From a checkpoint of a small transformer trained on Wikipedia.
Size: 16 layers, width 160, 2 heads of 64 (1 for keys and values), vocabulary 512, 4.59M parameters.
Architecture: LayerNorm before each block, normalized queries and keys.
Training: a variant of Muon for these matrices, 263M tokens, 8024 steps.
MLP neurons of a small language model. Each row is named by its layer, matrix (gate and up: input weights; down: output weights) and neuron, and shows model dimensions 0-159. Each number is 128 + 24 x the weight over its row's rms, rounded and kept within 0 to 255. Numbers have three digits each. A neuron's up and down rows have the sign that makes its largest values positive.
After each neuron's rows, "fires on" lists the tokens most often at its 100 highest values on Wikipedia text that the model never trained on; "fires before" lists the tokens most often just after its 100 highest values on Wikipedia text that the model never trained on.

L4.gate14:111109118127119153127110089124146128148129102155090128119121107121110139118090156137142136171152123106119145121100147136161136108096185125094152129105125107121169149142094156141075143125152091095166123133130127147168096110101127145104110098094129166138114117128129080114159104175134177181122101111098109105179141130150094110135141154136116154144112125145178157106114149166102144117138147142103135113165134128099137101121152144118090125098136164119077126162145123131142136147097068
L4.up14:102115143100176102133110127134138103143153169136142131147119093137117079165139142121112109160113135120128058122161137113126112131099099108116127102113120121101140110163114164091127132145121126122178152080120116154140116107096129090169098136077124173137119113144146135103151161107090109160131101076130086149161112112127114096133110139137157131140101155113135114145140116139122142109146088114163149134160137187167146157110113144131092128158091116141111137073127176125117164147129132
L4.down14:115155113091106121121111101095113169115126115153105130110150096125111138135125159123132114165175164133153104127124182096146111110098144072104123126145102149105092162129101154091157141097158143107151121109182106110118111104103125127130131066150106157171162104096067135122162113155151144161103122129103116119121154128167110159111148107139131128132163122135171127095112154142135132116161163132113145135143139153099127135115142101142102158099113146122101081159129149172109144141108158
fires on: "or", "ur"
fires before: "n", "g", "y", "ge"

L10.gate43:114136123130120102110141119152186133140120135105135127100096088097155161082077103149132108138135188118110112152126151138151124133147160110123145113123105141127117127126108166107155146154117137077143140096112092091128091095099148130108158092151152123145132151134112130122108164146171089118138122116150145162096123135142166160107145093149183127105113125083121153099112121159117151137111094153131095123098123092100134162099131105129107157154088191130157116130116118125159162117144156
L10.up43:147126150159110131126112165101122140084123164149154104120142135135145138148135129055135120092120086126171143136110124109110069122130118155111132147133113142132158156179126087122116142142190171114124107153087168149127110040103117115122174111111117117142142109140114145120127103149115114120133103128102136128138131116152109120151131157110140143133147106104117105173150115107121100161124099147100154155139153138105173114133118143110141114162118155071154166111123100181108110122117131
L10.down43:133127130131165142104170142105120113163114145099106116163116127129116116130158127137121163151179135101077177093123147125144116117124144125109142092116123121183134142165107116103093091151093117146127152119125102139126129134166124131113180105130135153088113110162109123121150150118138113136124144098126120159125140134122117167085118125153108111126139130128162137134161081059137129111129134147162104105137092138123131149121134109135104176153131156170076083116119148109044168135162137
fires on: "it", "ur", "ame", "t", "og", "re"
fires before: "ic", "ical", "ies", "r", "y", "ion"

L7.gate296:152092142157129157165104185135122125100155119090150101105128176118115168159107190148167133125146151099164156155144144120131139113102144112090144159149116118142117111107125125165075119119093126117131120138114132119095126120163125149134121122150129125129134128126140126131168096168086151124129109164137146135142100149128141132100139103088099128099128134152110095143121113085114155101153141112098140093125097145113163139110112150142137169179095097091116151133178169091116074105123132
L7.up296:078100102116165145103129108145094150119161115145163083132135115136105119100135146085170112152132137140164179121095130138146117093171119127174112161117105109115156154133121139119146090105135086108126110118112147114155144097139115139140133130115149125209146123152131155120132141123127122127093138124106149126124152086109126145094107141161122121128148126090136154171133079130115103088114128147161099097142119125140082167111173103131150153129133127112101177126123117109124184088091138
L7.down296:092121148161101143149157100115117145161120126146143128139153111118128148179152132086130114117106095159160119120108122167085113099107120158127125111143127121136110114140065125146114110098124111133113164073152109152147139137090166135156099113118091140140072119137142126095134113117132094119164121127165147131125134097146097114134134095124133149132222129161120095099114147154139143169135121141118131117160149087107109141114102125117124117109161087126131137152121086139190171145119113
fires on: "el", "p", "f", "re", "b", "it"
fires before: "t", "ct", "op", "ut"

L2.gate232:088124185113146131150130152095135142136148109140149157128115122171136090121102166170084126107142116130092127125134109114111112163117144148187142145128131104125110125131136152121139161106194093126106121130167162097110115101132116140132131131168139169119178152137097092121111111133125114092120135079121141053109113148137147120140148126121138093121126140116116133149105158103159126093126109144098121104151128156132164124116113067116132101167089100162158125152160151082139122113124153
L2.up232:101103115138134140172122097087152126121124154125150105169147158097116105138146127126098155093093153151132076132128135108138069168155146141187121152072121099139115099147137183139149171141115133140140124100165125106082156114127135137120121134110114172134133143102109123130154106124115128122085110095114127081160109160128133096174088114105121106126144145115178166144141138120150124118107104156110176123107130176121117162113156099112123114123132126126103154098130126151099099157141136
L2.down232:114127114094100123115135120093148140149153128115094122152115130135152145119138111112160167120101172112161099082097157123157151074135137142136144152147154166103113164153126156127133183118143116116158118105125142104110102119114179150125138090122072112121128155126081137103119124117145200148149160166162060160114117170143126131116108105097129143131152094084124125154146117127131108145139136099110132135094109124135143141085166126114119127149140132114136105138086101142131185136146104
fires on: "ou", "ear", "e", "ri", "ain"
fires before: "ld", "ed", " be", "an", "b", "age"

L2.gate172:122162115110130158118153117108157082136122145105148139145118137186128106168139118108098123129162100131116101195126131124116132121138146159099145154108178157128135145154096126149105120130110175160104100122164097120094116089148135104121093100156117153133109160149154136123145106115117114160155130136096158153148070121140109127133126095124098146159115127139100155115107117139139165132090120087130144150170145113064076137092147120114125141146114095168138130141131126101126084128163166
L2.up172:113166114088127158121166138142134105086172121098178135094130138096153117133127153141116106117144124170148075136123105158134167129151166133119124088108135112153139127100125129154093149114111113187107115174142126177119148106124150146134165105115153118125152135166154080126112096157139111096100119152108167112135092118088106138127124121146107080137187103133117076123140141131127133078132106103139149107109147142080098114125148150128143095130129126125128143123166125083150152123120144
L2.down172:133098120133105093122135154150096119144094175146097113124113148166154105141130133104173108122137127111139114109145139152112155114124124137118093100105105170147150140136119143176102157136158109163096136121116148170167152160123124134147169149134088064129082082094156144167123097118143176110129140127117133149123133115156109079179118145111117111114153111142149094125132146101128171093088108069146096111142150093134104133135122150117162119110128132120126125124120127122073136128175126
fires on: "l", "e", "ol"
fires before: "or", "ub", "ass", "a", "le", "os"

L11.gate442:132109144113081139146165111144130101145118146075175081139119159122124101127116127122139097126132156139101104103153117097158113104123143106161132066158123187135141087102132137134144148149102135119121129133156140127088115114161144159114140144129113165063156144113149158154139157121106137118112110128091155110124161143132143115093134090113144170148152117145155149162134082121087165116136117111098117091138145102119109160130104129105087105104177148135180139123115145141133115145137083
L11.up442:080166102092100106168188114152144140150115133117140144173125157147105147147146131122107127156165116138126142142111107176140133192145143173143129169151140114114135139131118138131175155087116154125126123116092092109106088101134132113134158150114087101120154100117112137193132172141113114079142140132103130133105135105118150122117152129142150129145095113132094121148120100107071119121173121157087130140162102136095106079129135107122145110152132137130135111115112123165113103157098119
L11.down442:131112121169148130155116109130175130180115068116128104132144123149126123104102124156132114172108122137122114148118179108146113098139127079114126113131151100136116143101153117108136114135162101152157139096084118099101148134112137130085133117130114096163160097179103095119132090085125148156176140135111122144135151092130097134157139119110107136108123134093145101089106179152141137164127119111110137118116168130159157106135141107170126116132130160135150170126141122118193144075162147
fires on: "=", "b", "t", "c", " is"
fires before: "\n\n", " a", "o", "an"

L12.gate36:099092148116148123131133147148107120112113123136105136095127156129135128146120158135110096116113103142100133117116113078134142133080146149116157067172142122167136152151098148097110151115128120154103116142144100156149121128112173148135154080097096145131169140158157143106128117099123142177083112124107116096167118142126143112135154117123157128111160119163127139106144145130121086092122137154117144126144113051147087204148194109105134152121129106151103129105145109099107148127118130
L12.up36:093091133150099143182136108132150182163144112125132116131104114111120153137122113164148108126150130143172125088126102096189113125122138142108113148117125129140115060154135084126051123130202098142146112119165142134113119137145158141107169114142153134141122138157116136124139115096090152113100131101136112103141144098146148165094182134101113125146114145122080078157120112096138160097142132153102111145122102147117117140122090098135117114139157142122132155142134127152145130132113094
L12.down36:150126117120162125131130171155130101150153111144145099126117163090114111099116141118128125149191110154096137136130132114092096133103105108112168162125120141169123138105152098109142121115173135171125156152121150126121140127133098138110115175139083130134150130104138126131086092142173161153121118132137156115135150109091100139111144115102146123087119089130112126141124132148118145124135152131062134204100174123150157125116081101170099085108118071113129117157172144140127130125133117
fires on: " o", "ric", "ri", "O", " to"
fires before: "t", "ut", "ver", "p", "b", "pp"

L7.gate312:093140140172147103102142142135155107153133152157186111085141102142157122092108115176127094117122104148140141122143130134150095140106103155102112158140110145150116109104122117108108121126132149092119130134117076130105120126130107153126143174145118096144123157158165103103128102138123158079127108146136126089131128067098131113108100125132127118126115172181105157162092127129143188123094160134133147186144121110118142139120122166171104113125099108108128160149155153090083117149132145
L7.up312:162134109128114128141131167117104137152078117105157151101125087104098155116144140096140107146115134145069181129157156135164125102111110138162142109141144137148147113151126083098183112085141151151100138089133121110112100105144131128162099155105158122094143153157151136118129146161128099107085140138084165094117120106101168134095136138105092183105129140105106116094119155171119135140119127123160158126128129119090151147173149153142141136146136104113136114157159132159127132082103137
L7.down312:087108139103133120093138149126150155164105142147149139092128109092109092131106128174116104097175115105165138151118126145154138127133110117108118157168114166154146176103157116142146143115126109082163111149137105146114163118117123143119159132145162139128139096130133128166164137155099076117129121136163091118150152088101140114156103104114086136156095163164121124131123108167130159068107130079095147158146110165104125084102133143123138117123094091133158153138122165155112122129128130
fires on: "pp", "j", "p", "y", "ep", "n"
fires before: "ear", "s", "o", "ro", "re", "oun"

L9.gate120:106108134133101114125100094073162159149128120142133095119097153087173128127144108117156139149187146100137135166116188127109134141101144110151147107163090082146120164100160151074090108095092111118111147116116136142159102104142137130103144131134150169154131156140115143159117105126125159140147086119110116133143113104143128127143131155119104114118101135120138112119102101148135142141185128127142166105128085124145109165132152133114089099142132110102123170087132096126143104096157180
L9.up120:117146120121164155117133153155124140129123123125115102133147149107116144130110095138121081166110140150119105123111102120121181141123092129082118147147120121089162114115099134102108101124141126095112124101181113115104163096153148150188162134152108088150102068100134160148139119160102126128160138134173118111104088105123103105120129147141165114115132119163161136126140143148135136112141094123108114081136107120166155148167142134129177104196090104133077124105147118105101143115150148
L9.down120:121103095087121129152160134129148122089124122086180130135125121140147125111110152123134138136166138098121126121111111071175153131173205146098153110112132182098130132107124151138122137134145110096139128129127094156121158099114140147131155147193118169084098153131140084136100126128129114174143125144084118128115139133110120148138109135091111139128118134135174120091112128137170178133137141119114147104103137100130167095153098107147110080112103121123143086155138144139163147094125143
fires on: "ur", "ed", "ver", "s", "od", "al"
fires before: "y", "n", "i", "it", "b"

L8.gate116:129101156140132138166114090106188133108114156084141090133139139128151131126119127173131144116096102143108080114152113145114163132077141108092124142102074141171159143148103171163125120101114088137120147093146126109133097123163151134139108102144099085133145172145124099149136106109146115122147128137131097165105144134143124109145144139159168122129107137164144121115138125130143090130147163160131079112110085133122141189087131143119126171098087141140100123146133105114148106166100132
L8.up116:137155104151131111141100136122125125108157135139141119128135135137159161100113122145127122078101172135127108093139134134111147103090125097130152141127124124128149155120117148125140160107098117177124127105139120119131160125137120089125164160130147142134127094083102094165166115122158069121139114120165172083065162150156131146082139133128128115127110116147108154091121122141156101173142137112158105136123069128117124166136159090141136157137079136104167169082156089127085133159133139
L8.down116:154109109110182133161145123138097146079170119121115109104092104117151099089120130109141148159166095131125124119089112148133103101121130136070104122115138157149150153126117127119109141076128130169127098165169075114112132180124091187142120134105109161177125130142153098117112081141115141113131126115137109095078119164136138131125122111121138124131152133127183153143132152105131145147104102143090158164161091117117170128146120130135108152111123135120142111116174087112134130151152146
fires on: "l", "am", "ou", "ul", "or"
fires before: "ld", "p", "t", "ub", "os", "ass"

L5.gate88:160129136097114138079087171169138080121152126117132144177087139095113150097135099147128135098100082138156117102140120159137146158126119129154125079121131132143132122138094104133160159110103154114081172158127115115130138109150104118121145168110113124141171163108158143153097086168172140130132105135115150141130104169113103122134110123158137121121137126134085091115115152124195124099147127113108127114151142094124116114165125099147087119122125143155128096116125137077173102110138155
L5.up88:151134171149150103062129135177138112137166118101126092156147110085112121126156142089119119124161109126171126093129134140153117100169106137161190124092143140100106142173112171095150149085128130158129113114124123126137128086158138114148145160112141133140147149136155131144127088135085116141152144141116132106121108149122098088101101155141151120139156127139158116156135083072177139153171124090092115118100128126118142139136127115138082118138139128157145095129092119122166146135127102
L5.down88:127068107102164098156129125121124149142108175165104154123089126143172157083104133098136147126170123112138089110106131147155144133179160146180154142135091118145158085099109137120112093167115116110135134138145137150155167163095131090136143163177082126104083099121120143124110130111134127187125139138148146094116145145101104112148132122173122139113129103110123113100141169133154143112133118122179106144109165136117102150146119135135110136103094139136100130095150115135111097100131124
fires on: "h", "e", "at", "o", " th"
fires before: "ol", "ak", "ed", "op", "il"

L9.gate200:138161118180129124094136098110131110127152129104097111142134124130155143077098136119103118065174145108125093147147129114119120158159143147146163099124104126115114138133143086133132126131168103102114173119136136130143130147144099101106170153139124127102121120108124125140117117117115134142146109163089169096134122157095148126081178109139140140169137118148136131128098146084172128173122131189128121114115122147141138135140057174156082155119080116126122138137089167087122108128110115
L9.up200:126115151091129090142114099151124122127086180082080146117138124117111098154139127109149163133156123174135110101106132114165106141132114104145127121145119142110127142163069161119135167162140144096116120125128109106138126106160129160149143103135142135155124114093143108139103115118116145143147100130189175135133142119128143106105131112138187134167131107124138090117125157145157123141149089133101110135105115170153108164181109145132090120156080147100069110151105097144165130133120092
L9.down200:107134100155130118153128125119097117100089112151137135085131138153141103111122133173142142160115133093176136124133152154117110157157104097124173133100159116169144111140130127139101124146114108118119171087171128104127143157122151102180180148156116124129168156093114136124146126091124119107131091160146143130122183132124095136130113115138132156165090130125129128147172145079122156105097105081134124086114186133117131101127108148148130127123097144161098130095099080155117110084116131
fires on: "o", "e", "h", "ol"
fires before: "ol", "ed", "ak", "z"

L2.gate0:090124123102132130119147115133171144127139088176171121138146150132108138106147080143122132146155124100111122125135127133176116121144104150142124127114135133143157130144104138146143157108139092138111132149123128084143087136183124172134138150124103155146135149120125121116146165116139102113133104142153114122138111147100113123071138089096137148123136183150125132128150166050093126120158149140141092135124127099162105132087093125127124105134152107091116140170155114146136146109026104
L2.up0:131091118093142139151099138132090119155164142119159110125114161122137124137120156130104154127111129164099125116121064083163110153108123119124146125110129110147083164118132144146139074133149122130143154148132164109142119151136181210124109127133092141176154144168116119117128089123092083112138081157142151109100146104116114102108082088169131122123114122124090131129120129128096131121135163145186114132105139149121131142119145108121160135178120096138121158117133137148144158086108139
L2.down0:084158091105112068149149120072125135147120098155110145184136092138119146133135162097159150105122152077147117128122147125091128175114111141156132154171132135122103164146151116169142134114107146137144155115129118146092138162135100109115102113124127159104110136135178140123109143144138104156133085127149118111145112146123139162158121166087130150097160133103149132125117152089104119107111099170117152071127163141110150088098101119126144159099159141138119101105147111160114101101144112
fires on: "igh", "f", "ain", "re"
fires before: "t", "ter", "ric", "a", " S"

L5.gate212:138151117133153147098103126163097132134125120117076089132128059163168107111098125154144121126108143114147108151121092096072110145145167126092124127096110122114149166106128174137126135131096119117144114132151136171158097123140155153123075104152162150170110146114138112157174110160093134106104145103121097149138088113073130117143139129134135158144152106135140167126150099117143128159115139107108142124145109103147156157117087126130096121126188173145105152155132112120154120121137160
L5.up212:083126129124166141117144131117114124143134157144107146127166131171154111141090132167166090119127118118168122118141123138102133145147177126144133161161115106169110121125122116144083137137101118119107139160165141135122118151104089140076117081120163137120137137170142141150116127120149089098132137137135091145097146142153106128127120107131078116090133161145130136119118122136127108067129111106135136101069152112128055152131132158111095144088137159141142114093079091103163132135167168
L5.down212:136140152143151118135106149107105145105192075094129124124124106167093130136115114150089107116105176124166096106139171100068150147140152148123145081110070156135147109140117162147132084160160099120085123125169083136128131102106142120132136150113142146120104150134152102128104116126147098149134112092135142156124133105096117120146157183154097123117141119118142100142097124112150160138105135134105156173165133120151117153115113096147104119091150099156118140130143120131168152137108161
fires on: "l", "d", "ed"
fires before: "uc", "u", "ub", "ass", "it"

L2.gate57:103086135192122079128106165128136131139100114138125091130111150138158139117089130117084110110116135077117092150118168155187109166130154101095157121124166111128151125167121168106126145110132131141106135148105144093135119100115136117131106070096151130093167100139146150079111151115130135141130115147086158124148150095132114107115115131120133132104123143140128129144143089162124069124136157158128114138129125144162138114094163105157108176121108163143157136156097151128124163149098101
L2.up57:092103131175152162125102152166129134171131144149104182123153145113157114132108141126116119108116161113132105129110097092151130095159135136113115135135138129122115119095152146123164112107134148128124121119123161136150102099153111113081085129130176167148150134138165174153120175091138115150091101095094154121155113149072137100152146139133132106147104120122105122102158130144054072136132124095141169105137154136147147153112170114120111152156141153117115101139086107119117165122141143
L2.down57:101091160110123127143130150135119114144124136167122141133155119096118124106107126133124134124133147107167073112135110112183166107131130087103119118116096137131157152091151136112180127155154114099119141144174156094176125112155120191149119117119137156162095105148174086163124132100172114139126114118121108173139111129096128137114131142163105120160143073144115165110115134119113115163104130108147144145120152114151099128094162083130115158134124165122100118102061136113111109103150112
fires on: "og", "b", "ig", "ric"
fires before: "r", "n", "y", "an"

L12.gate433:110116141122167135108153127124139144166149146131166138117096104128140125141139107126154113116136131123128118164111143102090135105114150138124186086147141099098102133081124163111162131121174116126134120142144108160128140143103161101159120125107131099127151124149132169118120140120134139171103071168089117148135160093135187137087113087096128157108146097137132095110161145162161170121130162109120114169130135119076101118144110123137100069118139076148129144128163135115147086105152115
L12.up433:152082159151167166114139080118111101153166129165128076113127120131166095097115137135158112130108137155126171158093123136119138124122152143121114135155133122134099090115142152137128087113174108166118149118148137064180122141114139140111134117121120114143115150155123112105154151114154107103137114140084144068092089145136164126121098143097115167120082103141090111175151169102110131116126153130166125149096117129138135127114134084151138104101079130142115159102140152121133136112143135
L12.down433:117127105149128113140138118098147161113144110102128162132105108153101090157170137106106099147162126143093096116175165101099109126094087107132108181126107133143183113123090132113083140121103104122113164090120129115112141110155097174138083150091159114130173166142148111119135132130155131138130125139131100165093116127120094113149142116103142162132099141132141170123116118134161153136167141196108153109132089112154127152133138135124131120124145097109155101152120146125150132071145089
fires on: " o", "ub", "l", " "
fires before: "p", "ver", "ut", "c", "t", "pp"

L9.gate77:108166144128162155130133105109129149136138161115164115163172113126140153156079158134106117104099126119098103135118124111093132109139145108114129098119125158111141118114141117166083174125115112114110115124094144106132108113119080167115136131142118144122131172098144120134126128090140137116196122112087175137146126157126169115115187113083119111153136128120144112151117131083154084132055118133125147139138120130135207155140139154146106141113129114127085140129112117147083127115146090
L9.up77:128123118131094162120149127152124117123117105106083163147187105140092169141098138091123065151129130159125161106104111157131111144132162107118167124093128131119165124143121127143138157133105104122138134149094100146121106104142131168198107108137128087136152096160132122124137079182077151138130124132131125118153164113144121097137144109164141105166144139144202087141162132113108088144131112096128112102151136136134078118121149101128130112127168133128114110126120119122144078118111133
L9.down77:146156173111128106145110124161141148128120120140119092114119129098166084132116123124126112097148127086097120122106151123101162101153145130124117125101117100088105134136113148145101141148159111149151091119111163130138156121055164145117122107117121150115110117110130114110101099111108098105123093165186118170147121131118162126151165139139139185105119192087113097127114106180130177116111153112147138155120118096122114158144149138124119155149123118153120170128135182098109108088146146
fires on: "p", "if", " I", "f", "e", "h"
fires before: "t", "i", "y", "ic", "or"

L10.gate161:143127118153092130131142167150161165149121119086172166094086097096157106135160174145104099113118122137153136106146114129120114147137152147099162138159125123125123126108170169073138155109131112129117118084142142140173105125117133167123083166119159148096133170106138099175124127123097158157137140096147148162150122122152146173108091117117146105119080115141118110119139096109081089138113117146129076097121150131145106128138135138129102159138140121112075098103142118125147125128125096
L10.up161:136143147102100169157105119144128160124070130142151095131133132132117110134104147145135125124097168105143114119084103099125121166125112120118134173174126131154154111098132150130114138101123156111164143115169093123135176142130122116141145087087124140173126110149135148129153132114120182194136138153073132121114135151126159155089141120137076082099147109142125112104128151138149152106134131104113156124161117110076109173121143109083152166089103143112124126160122149126179132123119142
L10.down161:102153141149123069160123116146132182134129126166124094136163119132156134107155115180097150131130111151144156142123173125125119129106123129118115166135129137111158127133082119098139116181124161220113115109097113093101100137135116124129128142114125149075147186118087131137119139099093100171116104119115115135102131106132130129145154117096114137128120145121102143155115118118144110139152137131113086125090098115119137125107113099158093160121124153181147105158099107115176110149165113
fires on: "s", "os", "l", "n", "g", "t"
fires before: "ed", "ion", "u", "es", "is", "it"

L9.gate98:094127160163126129155088075156097137077157092110132109107113159093116084120132118141106139120139131123139133155138142144141137124062138118096129123147125164134124141117141140103133113123154136164124112132122117117120162131137113119104142087138116143173118100092155131135123102162128122070087157156093108101117144152107148147185129117076112149154103117137112146130177122088140135175114115152147107094146116126127180144154131158124093138143090162158171104152151130123104115095157138
L9.up98:115130121140096112145141132109110114160152135118147155152128121138156135103142223113106136105149145149128102148106125137101113109102091126116156107141159138140123116144128103116178093147120143135100126136144110112129102143143133135085098163109135114144144190118128114162131086109158134116117166160147127102116147124108143099157121121146181157113117146121182128103140107100172160132155088097097122100141135104154097121132144153132080122119130136165077110075099156166101144149096141
L9.down98:116123151085125118103140140134080136137173093106147110109147119112098114035107129143174135124117208094149079160121131145133118142140148083147158163101184153127128100146127118145116162133138084139101153138131147157121117122122141148082124124129122132135146077145134101125087150118153172093139139151118122137110121128157143110090119123125125120122146122126100102085126127142154087115105101130149166130145114124123128135128122168114110147170131092139133101128125114130136131141188146
fires on: "g", "am", "em", " a", " t"
fires before: "p", "ust", "ter", "\n", " "

L10.gate50:159154113101162125089109102095143116133117132123125116158108083132127126139155142169118095144136086151120107099122130097132099200139155138111174145188147112105092110137164132093131110131131117138149140182139103113129116172134114165149135122091098143131121113112113122106141117160145111152156142164127160089136102138146123148133094190085100154107156133108101103087154123166142156096116061150121135113147130121144136120132119150100107125125119157123115101112130121133098161128095161
L10.up50:178108132160146110115150111131115097135159113154127106139120105140099102080112109138098109118087164141139133092125133126203120159136116124076168131167103112089114146118125116115157156128168116098157141172084128134118108158169140158094130071068135128126104149168157120121099164148121134085150122106146122148118165135139117128123126151101095182138109146129146109142169152144103126125120108089127132099120111119159124139097114112113093125130106155153132110103127129144110139167142115
L10.down50:116085100132158146124110120170205151088154121105141118122153125128139128159085149124145160142104111116089153142090159124088163105122094129147127113113153145139136155138096155130134139123138124121113073128120129144121075109147097160133125109167173115142164143162117116150103081119128114132130096128154095104137102123116130136109145168098118130113153121177116146183143102131125107109093114162133148080122155139106122145128167117117160186142107099117095151129094145118124109132095142
fires on: "ig", "it", "y", "ut", "um", "er"
fires before: "n", "ion", "v", "m", "ions", "st"

L2.gate389:112154132131201108174116082112118149134144109108152088110163077116126091096134106142135119109128141156113123143158116162166116122147116109167100139129091166191131168160110145133125121128110113090137108130151105124127121109137121151118140166115139124142138119120141150130093130116103148120130096140139169079134113136127112150121180153103112139161145136138154093086114099157113145130167174152121086133131106076081098106150143110149118135071143104125125126115148122154116158119150149
L2.up389:167134168111123144145152177115130131096130133139142123115134092103100100078126104129123130094077121109096153136182151134117167094149128115086112115100149137162116105166115121117090133136146127133110142111152149165136120111183137105139147189092138126094145112149133120113107132132077109114135131146095158095112129140114121130097147149106164106143131089161143167160138133142182189152136156089118101149152113075118118150118116147117139121092147135128129118123118141113104145097086132
L2.down389:160130161109105115172151154139137140128127155145096148106100108121155107135125122121123128114080122075089127145141117120122136121112120131118126131118155093126141095051126142097108092112144132149119107146143116140182111107164178131142180118106143142156106137176150110087118183157100134109117123146136101150165111102120098128116100125097161151129132115090102147148151131109095180169113101113157127139131140145112125130137141182104109150125081122134130123136096087137121179138155156
fires on: "pp", "ent", "il"
fires before: "ear", "ur", "o", "ro", "s"

L8.gate88:104114154087123108146154127123171168126172127131135136085148132113114139128160081115094131131142091102132092121101139143122165112172136123089122099131108172109105157136128125114133103091122120113181132145114120121116137130145129123133139132162152109139148156157142130128122122130113098141139122166101145097148138118110096169110154083094121127103097161130097174149110151138118158117185144150105068130112054133109158103143134119181158142107122080106121104171136154112146121124119114
L8.up88:121134139140142099112094157105095117155142117184138136086119128085114119123164127162101138142123135164126091154103131144156126124110123157113092116139084139107127126120090166146153145110128121113139107133075173155161137103116107094141170078135152105094103092111125124143154120133107125082167140105104112164126134153083148134104084129139128104179090097100166119077143102122122166153123138131130151128104119145139155128148145139110142172144122134109126165179099157140133129162138109
L8.down88:153138133120149084076109092130101119144174131126138107126129105169113099195106142145143112105143142129171170171146090165135150100114105126124111119162144157124116142158136152132139139162127120128118130106154078131107151132117116125123111148121114167132153141131178099130100101125119106132110103082142105091149140142136154130182127130135123156142152132092115128156196125099110130076122113130119112111156110099117119108139086121140122153069141140147110103157187108122101103110118108
fires on: " ", "a"
fires before: "1", "2", "z"

L9.gate371:095107135134166125155103120165127152153141127134084119112101104118133158108095175084126183107147083095117120118116138150101142136101111159124121133120158116153126106082126158130132138156125114084132114145104156133117110123145131094125034143139105129127118115183135162133157171119085086113128136162164109180126099115115155141140110136114132131125124137129119140118128153125116163159129092159154148122141073179132151159140145143110082138122125136092099147100136108136140133131146152
L9.up371:120138164103135116153118146133098128117111141131120139150143172161129139131147131152131103157124135141109103135079114153092130142130101129153091135121142159151150130127098090176161113110125151176139102109139111099146097119111124131170082092139132139114098112189098145103136114085082091162163117091109139114139112154102136150143142180110132072115109149121143122131129157135139110102081114137135141126169175131094125146070123094148128149130112179129132123097163164143154121130165124
L9.down371:122145104128187120147185134172155110129170097083112101156155126117113112133154155152146148122151155117121113128160129140144116158125099151162123080123140132133119092096118145133137154102127144165140156082164124116121109079137169127122150132138155106145087126100145137133150124111129143127107136159131151115141130114088127125087133087120101102102111082178119097189109175132113128135120113142104124124096108132111150161100143101106106127159151134071109139106085117152172139140112108
fires on: "t", "n", "at", "c", "m", "en"
fires before: "on", "es", "h", "is", "ar", "s"

L7.gate386:128193103133112088103104124082141129146135152130157134120142110106166154123165136120102112124118133114126100145135116116102125150107110103113150144129124109144176144145144151160116118134105127133136153130121102110133118132080093148159158100150110100162084145104157093127112119114142063149133114142077114108149132138124139127138200141116125149141126152135123156117136093156142093133136136155152103070128077138170082140121115152153102208121145137161102157116128096105110125136114130
L7.up386:113101144109165119117123167141118136087132141147163130119094104133133157122103121150124154156138147129112133112180127124091129185128091139140120135134116074150099142129103136132165106096112109129123177132129132156169091115148068161126141150128124083118122157094123108092120144123116111092093145090152102146131088152101159155142135120156142137119139098126089122174135122125141119151119122175125102094146108127088126142110112132149101170091158131161082123097142154105150168122147079
L7.down386:159139103088156117157124135156133146107105141145099157110108162100168147064103117133130141125090124155150120074068137086102123136105163162142072134096088110121129111138114149134152130134125127126136156138153122074158168137095101139149122087145098125154154155124120113169142141146096152121121080125129156129144149118164121141047111141133139127136113132140134138146106135134103160154116084124142110157109147133104125121132154164121139120137126174120135141102085098111142165119124125
fires on: "l", "ber", "is", "p", "N"
fires before: "ub", "os", "ass", " of", "ion", " "